{"n_layer": 14, "d_model": 192, "n_head": 3, "n_kv_head": 3, "head_dim": 64, "d_mlp": 512, "vocab_size": 2022, "activation": "geglu", "norm": "layernorm", "norm_place": "pre", "norm_eps": 1e-05, "positions": "learned", "qk_norm": false, "attn_scale": 0.125, "bias": "all", "tie_embeddings": true, "parallel_block": false, "init": "trunc", "init_std_qkv": 0.0495, "init_std_o": 0.0, "init_std_up": 0.0495, "init_std_down": 0.0, "optimizer": "ademamix", "lr": 0.000445, "lr_mult_qkv": 0.5, "beta1": 0.9, "lr_head": 0.00535, "grad_clip": 0.5, "warmup_steps": 277, "schedule": "cos", "final_lr_fraction": 0.0, "batch_tokens": 16384, "seq_len": 256, "doc_mask": false, "train_tokens": 161900000, "steps": 9882, "dataset": "wikipedia_en"}
MLP neurons of a small language model. Each row is named by its layer, matrix (gate and up: input weights) and neuron, and shows model dimensions 0-191. Each number is 500 + 40 x the weight over its row's rms, rounded and kept within 0 to 999. Numbers have three digits each. A neuron's up and down rows have the sign that makes its largest values positive.
After each neuron's rows, "fires after" lists the tokens most often just before its 100 highest values on Wikipedia text that the model never trained on. A number after a token or word is its count.

L6.gate264:512520526489528512494538577446562514575536446443524484481508575539446440509573513454525494527514477484575512459448456493538561569527500480492496508540502482458493562539467440477473523478523495405487493486490529459497568530495499419525505528494503550504468500525503530481531466510510475430488525469555465438559503413390414523492521527528478456554442431503443468453537566474569560477520455498467456526482421410462513546533483475468476457527463472484485528414500574451597527513487494526544441531477475461514545445470508525509497512471552528486521472439514462502528445504466554502
L6.up264:526465527456500502536514499532493508445446502498483546520532489497485553489549428483523527515491550508502433537433417416481481484516559426504428458529519480500498563575520447429486523544497532524501487509451501526555498484523539478525524490472477467517538479520496479546529489527445607509510514497495465480467512497441465469483483524469483539511567439558449465515481487450513522460478518466628560503392498488462558465515517579516546472427485548502453489465524572492469529545463547521542540592569418446449471481470492474472460502498515424449430481501476467546545404560514507514
fires after: " I" 22, " a" 12, "A" 7, " She" 6, "'" 5, " sy" 5

L9.gate64:508535516491445512468600482533467499509476464520482476441450420525488535534501459456502501546473513500556460477522526603457486490534458472520545535518471536506581496569486457498468462466503512563468498473514476486581520511597501581483480453496427537523572497542449501506452472507518482439528520517521504490330527483525528525515455534534476464507612569465535535535509454486530497519461474504537546516434519520468508456500499530507467488517525449508459494499495583501416515507536428523530532436532527509462421497475421568442520467581503535513561544489494474504490505435503508483
L9.up64:530460428514476521529515543541503513533480549518580518576495481439475569551431429480493495448451533488569504531461468497534465494430499434461487497570439445553392515515505525508486500539527445527498538412524499499572556523477537489629488511457465474488486469453537466507508534515474539467583499539514569544473514548486474486479444553478463517521447485519466453527468579488519487459558479483483496441450553578410536522498497513481547522482521567449449512487547467452482521541545437506477524519589470489498473527471474506497450512499567533460568473490503436532506498437494489478
fires after: " the" 38, " The" 8, "al" 5, "ial" 4

L5.gate296:498549520443546564414459473530537529520540520544466490584512565478490486485563496538582533498430482523555478468564538475509473401499503519554504458465568517448469552565527478467484449533499481489461501514485495509518471499441502509607524502491570502454534497436515483493528540473519443511442473534526521489535433478524444451561559469512554513544505466453547460591469534466487453498488430464542475494491527487492537533438484522530542522557454472513438500485457595561526447521478497498470488471478446481599574505468481485491538550507540555447507455535438487445519530475526432446
L5.up296:518547553492492503552491457494524517554501455562493549503475466497494442519488566541529498514540507509474475489513444543462553487603489553524522470627487464526544508540419422509484519492471493494464487482544557497556432477557496476462518441529536519531534487509396520469434514530502494559553516502465544487457514493453476484535514430520489522470411538460446546495502492499502503548579513554438508509565525545407470511471494499510509478544564482503456451489562541476554476555446512473518505398473498526533443448504474547527493549547435473611504546489448489465515472504534499417
fires after: " P" 27, " B" 12, " M" 11, "ak" 7, " (" 5, " |" 4

L9.gate138:434464461480483540521528575555525534498495528550515503491514427489522489563469474577564516499436508516443463497498479487518482498462548422502430536529571475453499459526540492494551507478454528511546542456501553541471471522557482484520475498487482552479486479490478585476525446502519472525553492506442512530469503505447484523485523493517430523459461555468487469537438479542359542497507442427533479405532544490450513554463501555469551503506478573481465493591509487542458575473541427541473529558508610501462482502505486500522515529502485545442472456491546455564492431453481502407
L9.up138:518533493523501565524521534508520503460512490565420497502485601497482521477493475412488573492462520526522446489498494449600523481547483489564437479555531455530546473496507484477450561535495451498576479484531487505465549452477488543530385553539486537568467431543556482488487480476515506495532524481515568508510484421465505484512458536538450474446482508509536504477435530561555478496521538544489494493494506564497505537415382533498460425534462519523494497506453475472468506544483507565512490556490529538461475494557505502370507462591559476489467524512508453513509501506390530544
fires after: " " 33, "192" 6, "198" 6, "195" 6, "199" 5, "202" 4

L10.gate330:480498521462486469497507486522468578486451557548479493493447591463527501511549461524560429461540514526531506515462494497516502477447514509468561476557465520526521519479518522571459533419468517583495538508489442586481457525481473488512526609441483475415506446555553453431542437447484488510577510523414482422454557466477597523488498504510508505492567519515486533522484435510497430485473484429546529518488526506465554516413509447530412493492565563505483443495535490527502489547522509488436531506473442449481488491565485543479509557463540553518441537464559508505509551525541498519
L10.up330:490499533498458563555549511430546474438475528503486548506452497465521446535527555551545573530506483473485460513489514531518485490508443569583457576501490440486463517511482620492524423454525549494446548459500487524446561470496404527496443486424554502537550436553545489508493545464502500464510526548477439513503478514472496450371469511504478447556527482503495539571532465514533499552411532540499488460559470522487522535452532489507430471449469456486502448509552492523494448484468484449437474538469556444550506522558478473513472531535560497434508443513526467491458481518460560522
fires after: " m" 36, " M" 14, "ult" 10, "-" 4, "qu" 4

L4.gate443:510439519536526527562463473524485497504423553531472549430484468584536463470452521473511474508517570476489551583509514493503560467561459547549527503458458494457561452507562498479390497482518550482504515465524448453472592469580499495499537482458459575511551515500467495527500447521513504556502455474491449507535484526514529505520564469432477484495532427512491507570505514501466498512485539457495440495515537488473436555507437521456576524510409500534572502549508509487470473474617378485447538492578492512488488512424552490494578525513457498551477534493434492462514483507525473479
L4.up443:456440472565482494565483532493539414532465480491494551466440482538528488463479504552464483530508568415428536442477607475388477521511515500499513507437485545432536591488461511486452448428538545476465544525515523531503445476572535461450491574470544492465556527506517473496437514533485448504494527468481494494497448537434486512498488556440449482480562450584560558424545533531502468473406501547544507525466495488460499444457486423482542461502514512488530515495533542529526520470546519516420492515536529504526455440551505474494468483494491448439463467510525519512558506516511423491
fires after: "\n" 23, " |\n" 21, ".\n" 15, "|---|---|---|---" 5

L9.gate218:546526464504515466506499428425501468528468481515454546572510459487510539524493510527465471505509523525473532482522526486618541535475525455438510433482513505557521517547547427469433472496421495507459389456473446440504517546546473554570481498511518524516500555458520571467500494535553475514507484481503502491439547504550483446496544491494463527604544496469522522483503512478487499532506568472508505492446452439461412434448488537404464562443524444546497538479506533531541495480491529452531546465445510502511489430500548448494552499512479511532532493504390516520400462574558489459
L9.up218:461534497491414511494526472488523467509498451490434503505457499496506559465422499496588530527485509459475593517482533503446499499463559532524445452505505454483442446522508446472419525427449557509549501570474488483482497583548524529475469534487509528561521475587545479484557520464551441511458511470519440506511431519460480506480521539465461501503455569549607532513452495561521498529445498502493561470481481535528457413546526480544430589474491475512552426599431483429427597501508510487479503496495441504480503514532507512476532510509506570440499491546468483510478478472497527558
fires after: " M" 15, " B" 13, " m" 9, "M" 9, " V" 8, " ar" 6

L9.gate152:508496510519538472432512503561506472525478530480514406548476491561510487479531452422487465496490493548449547478478477522529488493473536480521535491445560509442472535520475415495520522399567509488528480602516491517493550561513413460474463522481485474539522530518470537475475547496481475459518460552525571501552518513548499484572538478461405520524467513522529447501486454495523535432448475506548484479471596450600509500458424508511536490529507487527473502442446516540544465559556537451486432507537492502571550506508505437484500459544556604463469457438517513454486504420452429491
L9.up152:508560474531486545551530528529513552532487534407539473469450487487485537489502443485495479497478435515543550520487439509494471477518504477501500507426532490491484551575482466493554434479598561539435468442443480435539530530484458523569435635479486504487489554479548498441506474510540515441515581605484531452485407532578497463488539525446567516457496441411474528464532507502518457437432501488490480550518540474492447501530479441446495472531531513535506472494511525478451497527593569505512492537455477501508516467551496501571475551474445440522497511500516494488545508496471563527
fires after: " S" 18, " A" 13, " T" 10, " C" 7, " B" 5, "v" 4

L9.gate238:524568570456500457522511486485552511447487462462497469542435429483512489561573497521528518585490562478467503473521480524494471422465544488499494482506492485482515500515539495511495604500499534493531493509492474460483494504590398446569561468506562521520490511576459517479523471494481551547602494483452495527577506507481498486434456562461493452599454539540505425464514502437523578479532555488459468513487502490505491554473524413532537486524496505470371466430494539503427533458430511523449493473481500478523572469512490546529515484462534562531517526444463520508531451487539562490
L9.up238:533434493498420524476459568492470536477458461518516561490611494556502549471497540486498485537457497532506480477450482483513458533476538440413486481465630535562586474438477487474485495529524486506515496526499515514516475522541439528544473412528520480558471499487553485525519506547540500607476502499514486557459505451532473515441467487468470449493582550507542448442469466480502557447519515578453459523529471503533488529534582526498565471509541477548479444495532485424501453519475562501452498457401515512466482457361499491514492528490519496485486566490557495475551545520498509511
fires after: "-" 14, " (" 10, " he" 9, " G" 9, " re" 8, " st" 6

L10.gate114:543560523536487464585542462481460477480484535534501540490476502486593526497459527577487479505443513461497467496472409496406497531497508505507514455456492475423514537503578537524573490476454504531499458531499554531436547465566521538545532414442519509497462481484520514500569464453561537530530486508471583536528498566482488507455503468484454450498404486524510551447519507508499462521508522514465571462492497495410428502467518499554477506485473574473529488449460518563509464506557529491479571575482589484510510454493489468517518534366402492490565523496507478524471468504456527456
L10.up114:465434543436515502483543514482420590605499498510535487503476543499486460531588460459498537510472463532465454502397526537567446538525462449507532486515454498549477591482547486451543566477527475508441492480503497560478430473549487465480540542527532521511456451499528506565523496494517557533560485473497510426453484454498525501512470490569453445589502515518443525546510527561592471447497441492523505549557500446464527477424490508524501510512443446439538500474522505555541492491560482494412442540491543494484493478521550515455478526421448570556483461501520471461531442519519481488
fires after: " " 43, "\n" 21, "," 4

L9.gate3:490482527510494446487554502509479517526522466535522575498508489547553507469504508494537510512432496502447531512467503521511495418490493493446469481498545496498532519499523536457487523493408449551585496489436564517515465445556482501539512477549480520583493499453468501455518452507433473489478525506453525485503447503515484524392574459447484489472596448444514536543412455557425507530473479455436478460555509619448492527484495417508528458473557474522506455469570482519461462426517487499496495520478493605485510508484451459485459469451480510521597578599569521484466550493490509490
L9.up3:422468509506484493491495543507452477449555512479521492512445435472422559448412530498490525400562536504511510459509541510508452553440549505502499556505504528465421474517490464459542526529413495486464566520545498533479549492580502457483562484497531501445532458529511542459450568446481524509518478577533506514496550497491518381456520466527522487513435550583424500583451462489462445482494522518501501382519513558519442504492493512544461529497482516517478474539578475506465533462528572521472475446505496472488539485481459526413465458512511488541499485491544492534564491583460540540
fires after: " f" 24, " F" 9, "at" 8, " p" 8, "f" 4

L10.gate281:516524424520514501566495509496558537535477490476580565525505415538518554532510546517465455443477528490454526559439535467521584498457506488467520504504520492477555473554515462495430440493457534479535481461477469472507586525507455514470465532479541537506556435567501506492425559466591439602463543482524424508489511549559515534486584499496487534510545480475487544449530514591483578503426486508509541524505504518457517515511527431502495432508519470462515514440486490502428517544453543431470491517492484458556461581462455511506540515528421500547444539567511482506495502560471558526
L10.up281:513442549461526485547524546560558477493485440529518560499473576495478434489499491497578478426498438511461543578452487527501457461515508482454460499561521503524503383513471476504524501488496582430549488443487517507537454498535499430563562540509533400493497426509571439452438531500443523450564485513516491550467568566515502512430564453532549468545518470453491549496542511496481453562460432464474524465495533476466509470579484465550426530479496424512423490527519486528490529549511503512496492503474445545520486508485551507534536485473470471534474550527546503510547507507441557435
fires after: " M" 28, " in" 9, " is" 8, "," 5, " was" 5

L6.gate442:539593496410497559514501503535534477499495545477468537541470532489526554487547416407517537459525517476470593466507505534573474466476420518509538499463467492535503444538486514487498485550478475536472460414483489534591524466549499534497475574496462481487485504519497568459502483482527477478508539538457460497442534498509487489516450464457531435501584478475479534563421519517449462431481466493513536458476550458449559464449455477553463590431536543470494384559529562497495516509499516544509455468471485493459483517453483524524553470534523513569513564503495519504478467494603507421
L6.up442:510541537521569460477494533498481512501509472436443518548440557453457502509532408449457498546495522523518504465494512498537563483440508469530557547495470572582520521462519504540522561498459486493573549439515484538507484519508481551479541575554491472446423484521478501476439437478500463511460536566437489472411576487503517506532438441515494403483527462535578510522405590517466484455513457513519491517539532494509562475497493470493490543494494474525445503586547508513522486502478512462511551497508541495493559556434500521463486501460505545579442561440478504423449481459577532438
fires after: " the" 45, " count" 10, " The" 8, " Nav" 6

L4.gate135:556473482521449457527508571570542447501538506510424472503480531488471554424444523515486482471506430524487505558438504527602510494555532424544460507584504545515512451483458436530548527420521421550523466486506542546454531567473527490557516463493462471528506493536394513464488516506455454465457538545564548502509519480546440497489432459503437490547531520448486500537471478458508496439529464529478503485482456591517461494561517536532477539488531489509524490530479490453527503501459497515575531472539455504478576432538408552503468479477475546483498452455554564453469501527556575519
L4.up135:534475453571385461512585519507523508528509537451505469483517527496440579542461508459513528526547389500528496459418555572535566494528493478541549496518451450489495476527443442485581531484479457545552422504511463448520490545516488525478490478555478500593504502521502534482428548486547457459497505440496554510495480478506492488485450460572507495451523539460474524517462494561517512515518482463488501493464443522456493557505537565514475569506486479481502496529506535487568418559439456453524559487505431534545541486527459565589518415462480508495536446426485488491503455556545539497
fires after: " the" 26, " an" 16, " a" 7, " and" 5

L4.gate450:513430548582534450506440519497469550523502478503486493547492514514481483503510449555528509459537484628582565562508502501523554484552506527492547449479473483508498477522472510471436495519499554478509510434505429532506523452575457431455517510506572547486564466521458441377479504579484563499479487503509490498498478589472557582496474511514414518480523529520471471397522554516482505493464485589548437416482459512546544462525448549501523522582480563510453525510490458528502487475494505476444472488503438473457485505507504514517548516478510509502537481493526464403571508444503525478
L4.up450:493432462519459490443509551454512570457471480457492541478498535514466462537510488506444481548495483520464570524515514516472500467464478490504479425457466491419567514563470465384441512421491555451499550491531498572505459436565468520477530383543563435534535427520475522470500530570502500522499530497462523554477467493493496437525553521496487517525548453544368507457514513493501542462489456469455496459542530512479524536472526522552515477492440489551558459492511504483587522475521595450483542447466538519525466440539536481522494517521486550474509510540462528399560462539515503510
fires after: "\n" 29, ".\n" 16, "==\n" 7, ":\n\n" 5, " ===\n" 5, ":\n" 5

L6.gate127:479487464531495447501486522475547555533478503509492458508522491536549483492492509478440444484523464461433488452513487447467542535504503473537572511498463479509527486533509533521518457463524520495550509488440508453533539543527441449452513462472489493490485469475455542520464482498519570528553518476527516521527529492459559483469468423467493508561407484407446536490605573526422606556481443537516455440479561465477514542518537505577574462515458508522497565441493507504500475558461502485458488520562492536484469461513458443565619492537496487470559566537518543575509452419585454500
L6.up127:438557522574471529529487532545490447496572490535560461519554462492526480490389481417493524504505447495546525505478491560495588478496498509495539481503500504500494520526497495447603585503484442522550515521594511460484505575424470517473547455521459487422437525532476447420537461497527506448598536487524455508503447461484583508461466492479458488451492476494481517523468545518503493492561499421495480491561513512519535527530562471509534427489397496496484498516547534471521516518449521491512473594536498451513479486532470486530530571499452525529492410505487516550494476522458583423
fires after: " d" 18, " c" 13, " ind" 13, "ro" 7

L9.gate478:473502477417509464441498562511453512513432503492574487448440485489514531543471486527479485516525517397487549457414457481517510497507508509532514475545426528468517519567490475526506589520491442524473514540538517487471430506552508525514568452585454460451497483518535475450542496481533535461511500502432538511485418542514418522427401511546526487536474541519591504535487516570513507536601471487506452423533532538472558479531490476603443519480517564465433501512519504432509498472444516551590500462461458537506505501553505522465467471543522467508554513558500491458528457490533516479
L9.up478:477468526485450544498562569555522511412416526500503540541546460511594526494452446392530547487495492476465478515499487523521471519496522460447437555509470502467451511543474466480522488462399494493559581586519458508480422519546482571626502493496499545476462416492560424473528529533510541495517504584500524573457532506514484520456448477515505540455554477538440500473502526523492474468479437523440453423537466490493521480461443539523438580460507511469488484524494510520482458493502487467499514556498517472496551507453541539444516497454546463512460474425513537462532517480436517519
fires after: " the" 10, " com" 10, "at" 8, " The" 8, "ur" 7, " f" 7

L10.gate230:467488574479545527541422502391532469565411437502481517466500455497489474586493540526520516422462513473467479557428482465476507500572453467516506467467530496496513449561494556526501495518499477505580479505511471516487555481527455503466466552516527536536499537494520486550548453514453573565514536548471475515431508541538486428505483490505574465469540423466499551442517453515488545523469531563494467551540485535451507559508579470474497477398460428426465464474482485438521479484466549503547531476494472518564472424471476476497546492482430423534524505546446495563459454496538457511
L10.up230:477444490488502504492579481537527506463464526539575553470457485462489532470522557487466496458509509495516492513503468519454503486573514518471439458461541522408491496522456536508499544525512503508529515462480403428538487490579470527539541508536561511597523489517547408474498589526539540464466485498471541452580473549549538468517455522467523476567468533540454524506488533506565536583495605540495510533459491552477499453447418498571540476476498512487409521506544505479433492531478561568506536499514460509436414489499541502539477450483484493550465511438489500480607485548550506458
fires after: "," 33, " in" 10, " the" 9, " of" 7, " was" 4

L6.gate46:549542454467441533526542516462490512484480560435517475526583536486417459516459458463497511530539411497459497493454466517544574556496533511471512459536553391430489523525550536429516508463455532541404452503533524478513496557520521503541459445496488496473473501549552520480474493436533530407497464550467591479488500538498555546563463520480503487508547457520545524492427527548459511508470457432524497440584481503575480523492464612453522541478468505443554485527463510552482455522492526448484468443459472505517528509493458459482608507493516531465495524515509522493518441523480500569
L6.up46:508432526481482488496523510593526587526515444442500497458458438487441483480523505464519502480543503551464535492499510498527502545520429562524511522474519550525518553522522473550509545500495548499498439467534438483491562546472403531514485519445457573484470554464513553524527515505475468470579474507588517501393536493502479507480521481467534473463492506484469525612484499459522445557510534459439515504485457572536487504494498599487531607542532490507424442515442427440530441509505510511546512478462572519539485478473555527506576540476528475538510477488395551471448533509515481554
fires after: " h" 26, "." 12, " t" 7, " m" 6, " an" 4, "a" 4

L4.gate96:490497538433483464534525519523558451485468456501477475502468467506567536486420513563459537534532482532464551473538487476549450480516444567522527508427460489416542570526474485502507423497522445567535499532560495442501541434551472477493495465526576507484594555513483454499472511478525530444513513545540514519583502457408566457541491556501439493460483544532454547463541563513548408463534493430566518510452484444428555509512537457463483495485497486498422450438516529509489500515485459520477524514578462483561431514507481497470482499393439541519468463513492495512450488523527521524
L4.up96:508447427517417445496439544457518483541470473551507540559491456536445572523496514570536514531498455562525529487502510523535521509433463443434507423484619512557470532511463553473532540522455417582531495512639421513497480495438512475470527435559507496531557554525557464518530574468449524463447499448471478496514492498441451485490456538502483510498518525490535481464476450502514518475463535546492512436539512520557506480493542514471491510544455464480427410541511566493496502545455539469537551493493477470499497459438468514537524461459497535563455488530460523547517481524499570504
fires after: "-" 29, "\n" 24, " (" 7, " Re" 4, " In" 4, " Pro" 4

L6.gate23:515541414508490447574447451510484558518500532480403470581549438487515509549535534547528526464558504504487458512558514505505463559477490459536505569475437499519488495539420543522455443521509502508514539488516428496562541482503545549439499451560527519443527518423389524550491535447527490493440495511447531512448576522456409499519482439482574475511487486515555547515449500547448480556473463479472500538450464457501488521525478449573435533486508503443500483495477525587502509482537524480551523412544519577541465506437502555523505501579500510493543542528500537471534509456497468491
L6.up23:451415521477417530425512499437543554530450496490528462511554522466527499499546460425554553545479489505430487522520473561553513439510491515513534374438530491502459437523503522472486547537478496479522460456528557516573478477541423502471521522531577536508541479527563533542492490551488484502488410430603465467529508518496504499479525437521442522509495529519486532445571498495463501479503506475506493474471491519474495494469509530480516512462481396468391441482547508505566558528520539489516436516560494548541502453500539502542560501440513536486563512517435429488476549575513515459
fires after: "," 48, " " 7, "1" 6, " and" 4

L4.gate268:527485470544489507480533463532553500482469514468507458412424523528470583455554469468521509482450488494524463552510414500491507455460519499535508425513577469402517432468490502476469498469475488499562445478442515545537526546512475557436448516501460575538492478579510557504542483456475510506426501473531486511515549490521477536482567511621466580520524512532520566561587550463517558492523403542557531455405465473490537498524471486491404475507482525504499535439496477496467501474495549542574485529420469493515494458504488485476495476509506542452478546459486533563439501532477507536
L4.up268:537476488535448508471538564483533529554492511489449461470544508497486518469442401502473497506512513473503465492446535517529567505513484520468497520475528453508587429547465480460523483522506505409595435474488604538493534418550500579489480465568547508523525443515559557463559459562464453534509470430501536438476527451502462544517444490515428472506503533479488565563508497526534532494510478520483488459502503453458476506504524551472450496510492507573535446501521486484549476413467556423595605501513483515495539492543441401494477448476508518499493555531444503522454470524467506452
fires after: " the" 27, " I" 7, " Ac" 6, " a" 5, "'s" 5, " The" 4

L8.gate497:522523475553524546489498428463557511556475468454503507500449509551495448554512541478552461464467488505531570466492468531460478457468467560455442474520540456432562540476480500519549466453510556496512484547491495505514525488467452508516513585469448533511524499492517562525524479530466487474548557487497537532526488478474472519507416435458509456422536462472467499596527424488532502483602410473570478512494478525449486529527529468548377584434518452482505446440482468439515479563466474497527462509474464545542581564501529540472476466456466472495524517545558494537456552519417532524
L8.up497:557505433500495549497518481414566519474505540531543505535442513420481469503498485525480486429472476507516517480516476491465587462489562536549514451457511465413560536520393469535512497523485560409477412441487493483489463515534570492490454541482487535424537467483509512462514449500485485557463535572555524482464502500537580524488482459488464533507447475461445513560505548489525475435475490418499491503520528462493535460547466487435483524486514453510496511438514537482538378540497516496522530506449522502567570553616485491527495447524484493473527560499516464414445513457496503561
fires after: " S" 26, " A" 12, " Mar" 10, "A" 9, " G" 6, " M" 6

L5.gate70:469548529428554491441575486469462540507548445512540466518486454456588536525481481460527489491473486470472484544505424493491532549548532443574463512485492540503463564463498460468565480468525496498527513467469530440521479494423433544476524529528478558503500459522458469613553483473512478450513436461544474474457493572496497567455512448441545450567533619524547461472515566503544483557527495480473465475544439472504495556511602452444526406565466510508528548511519517453544478509478513492471501513477513489457569499548477457525516490523557528430485458455500509502506457469432459496
L5.up70:492463482523551501487519529447496469467480475558470415483568530502532496504490496534500547502500449533461518552452449476500530522533510502464474526460484535479504472510597536522522473445515563513574451490518501518499369516463462575537485490511514521545505465450464464542528501504498510473477419480550464483473474516472481548472466395373530450626591510509542484536517534482495542599535487501484458414519487454516470565473567453493490438574456496527510469495523480491495472554494492547556490562537463503490546516557503509563481501463517561485491456425554477507525422477497526484
fires after: " d" 52, "iv" 6, " l" 6, "ro" 5, " t" 5

L10.gate204:558549496433529465452551501436517557461498469520560543527486467543526431508464548466495492429491499489494505574514543562528523538488468517478585459514540470587460478476530525498443513515512481548524491425429536436438448551515514457534570500469559493463452470531508471429551542478520532548572520458473470409541504478520476486574526476493556444576506485488523482565520542530421465572558457514483486512512496508483490524456555435477520484509463520465491480578499479490448508448462530559435472453437529532496520521525423466462467529567508447495488537560529542422467507517520524466
L10.up204:506513550447505402478494409444525526484484461499514489505491451479466487548514568500522518522509579494486456434490425544572556447466450487538573518496496510459480513483487537553565529467516537455532482471555526588580432489450500512484542505457526494441578486524529498485588508480461510525471537506449512512488523508485492464486516434518406570540418404528532516515460503503492522475491415507536574439559485501482524506491531510513457507552446524450477474467564526514487481454516502511472558470498471507576494537537597458498540517486467572556484521485558558426468521451492473453
fires after: " m" 19, " M" 13, "m" 7, " p" 7, "unn" 5

L6.gate389:490487522558528551444475433518555545517482439477437474548514572476507488534530502517546518493434476507541521496512604495550480462529554489450429481471502526476535432480540473514489530520512481559463493517511437408556527503478441627500488563545493503555456493568497507432475502514433461608524592481430516497481530528487532541517510516487506469528530516469487555482501440513508492508470518464521504548560472467505477525461498395430494508498513499490479500449516587431479496509493508510463529434498505527569482520454559534490544563517461452500556488579437447498507514494545417455
L6.up389:489550496532506440465453441432546497509513417468491526452486481472463527508464473455573484488499498481477463437598470516463478398444498521514565487511534505572474498455489445407486481497560474545601486508493460560529469501509459455515528475438457484496525558515467474532526541478516497462501536437546432442490526428551544526472439497465454532592470501540530494475511508557548625509484555522489531473408482506460464518464523457550463475465490509514445473558497581528519523520539492582453500504467494537531510511486514523430503472501518471533548502513492520527391560472494506515
fires after: " B" 37, " J" 14, " b" 10, "B" 7, " M" 7, "M" 7

L5.gate194:456565476455592462508559542575446518534473494437569447455457560511545523542511505474517444534485476549535482478535468514466518526489470505473571495563486461456549472526532494477579511504510505443434438495464452435459532467449528482533497506417517527440439436411514493552481483498490493502495470558493504528494482505500520488533445429530561420497483569463537530526544557408472533479560461501473471459478468523523488550537540516498526527471465536552439465474499528471482468534451503529506560476536540574485584441471524406552493489476463499478542483488492543556499424571554479503
L5.up194:485562445449510508466490476498522603526494453412553514491497496498519493520428401448475501435451517529526438476493474464483571518521490504477471484503591484511521549509543528455485500458530528521500421474491442409455526513529514488521518422451450469438587504525445565512534523461563524524525488492551552476563497511554526507498468514521430526590483507480488497493541467504524491449407492469519566515420477513483443533540495530537500480540522514549550509462483511512532495568442508401543521505477474573548518456475461505446581485438495462550487506472502542498396475500510517456
fires after: " h" 26, " c" 17, " g" 17, " al" 7, " I" 5, " d" 4

L4.gate397:469534459428491530560521510483513566556544491470544544480549449503572549576409487520484473523522520558473494522509503471434455547507479484427435500515438524514500389523551500422547474478475529593535487503428486535521459466438463499481556505512523475501497423494436526460494519470484467508472492486487537454442499512522516513526456445555412430577489526454495490504444486495473577459478519454457536448533544539471482495515486471519548525509501506486579503532550518563500512486545499450533473543568575529477516542491484550580510462417581501508543544564519468462467550476511461496
L4.up397:456462445569518463446581544486565578496486553540524511505542543472493461449505420485509581464423497488505515550518495528407494464539521487528479472446517468457452514520477456524473442514469445452547472472543551501497435457552497461540542454488516562500527517499488493518434451476512557446499491410496483506579482500511560461532531513457520529477479537503496469471574512446541495509492552504490532464467481499541572421514398491490454542516442484505462388472483466508470546550507510491466521564532600519513569517488571510450512463522517568455488487492470507573444536547514526494
fires after: ".\n\n" 81, " " 6, "\n\n" 5

L8.gate442:500546489487524537488510461539499455467408464553492489542449482428481531528406461508517493519498547524417479568428556495423560530440494453525506475506518529424526505516479482550465576449567455503500509467602466433514565529530519571413510555531519463465534548527536557512408464515519452527536495525477493604519483478470454444500496443504437527549516514500466486516505444468517580484453469479528564546516515465540514514475543458517445452526533496450520499503539463475517531515415472520485516521465519436545504516450463529453450470486494449538574463435511493499465520470483453527
L8.up442:508498547521454486516588436449403521485537514474482402503461527399521503442507531528448484522459474474535468529499483531553500483474474542459496516408543486485447509510495539577485492475519483516501461466474523501425464541530560469504495543500527436554486466495515519492517540548534505544491542456519525508534386495541518528437561529475530506545515539512582499488405531542519490524486509507495493575520578511550497431463494442571532522504401503568476504593427397477529492481420492455506555491510472493530462523516442523467526553506479447490512553512480539476538475558465484495
fires after: " Lou" 16, "m" 14, "th" 9, " Dav" 7, " L" 6, "ph" 6

L5.gate134:533519538454502535452523525489542507490562573520459535562484543487495526533490510518517430532505507434483494381538442469506509444531530539501525520485532488507516528506571482487560512448476524482464479485447528502522465572452500525531522599448495479522430487551562530444519466463460483454522501576457517398481461516478584552525434558469498512498460530500430449447423431500559487516441466478508534524503517537446534550553498486481477493463534528570524471516493484466465444593477552548483391493496477517586562549519535484429544461515538453518514450463485492450526477509523499506
L5.up134:428487530438540490509525537494440559557430405480477507538514486541477525508518486536542475530472535522527507506452431508457461511471562471480451521498496525419447478497431527511497478500418506549501532441568532473503479511486441564517464562474559488579473474538459550457619453566471513525507511471549499416528531464463504524509542513523444557519546440479473513491512438503421480507475501491479471473537478520465489497486510474376505558508527533558484593503488531587555547536515511484432469470514460477543506505434492462524571495443530470520493486449573476520521558477554503475
fires after: " M" 32, " m" 29, "ad" 4

L8.gate282:464527490547526489558533461424571497506507495457533461562526476547457462563497508488533539465470508504418447519513566466611474492495513466530543497502492507520492559505587492444548480520504560538494428472499489401477560554483437552442525506497501530533420563456501526476470479557518478455575425489544499513496590416523517464495472507478556490476533505508451471487493494516489485492491458396488500532554451477442506614472493498534514491525488471564484456466523554442537497451511501500527481464412516540513449514534446481544465520482483503581504452467453530428542460518477449505
L8.up282:509456533453523428499564414470495470429540522444553537492507491565518400482566495497471555530508476436566504482409505516476483528431532520516469473554483547423500438482484505485558550486447563507468515527458566443486540493502445501559497505513530484535487521537465480541524479562537514528463481502494485499493496496513497406438470493479543564487519432567487547570432416449535498506553514445511497568502485552473536529465512541499428507468448531418493490500454544531496512510494515519492527511496639515509535518455524521550475518460533522540487409490529555472525532534503458429
fires after: " he" 18, " sp" 11, " g" 10, " A" 7, " I" 6, " a" 6

L9.gate171:499467523472495547517520505469622480518469457536493501502492550518493520487472545492566534441433573501456511544495513564561429488513470520533512529538489442415435445571546488481440570510538503511580491410516492549494508497542488464554508490477491483528469511555513544495493554573558451474509557543497462517554521433508477477505447524509443465525520476492506492477527413443489447481617488430495497550510501478468473509453457520523442474471521379505453489523475487526524560479468451506496508524459471454497423533439485577480513611531506523516481546511514478524443565510493514468
L9.up171:527577513501454490464551499581505446450575450530550474500489461477491529507431419460484446517449543536523550542525508519492467496501478422486484480469506476443551491533443524514540535533475523407576555543423508540505525477484460547512421537535514557555533542479474509534436466444479512499484467473459482574561476535443495477558477491533390488502475527443481472542488497575577491519473411544532488431452559451560476522431449477528500455449503529503495548527459516491503519457495502519511452525502559537478548461555445520495429451465508485442496491534505572508527484498569489488
fires after: " the" 47, " E" 8, " The" 7, " " 5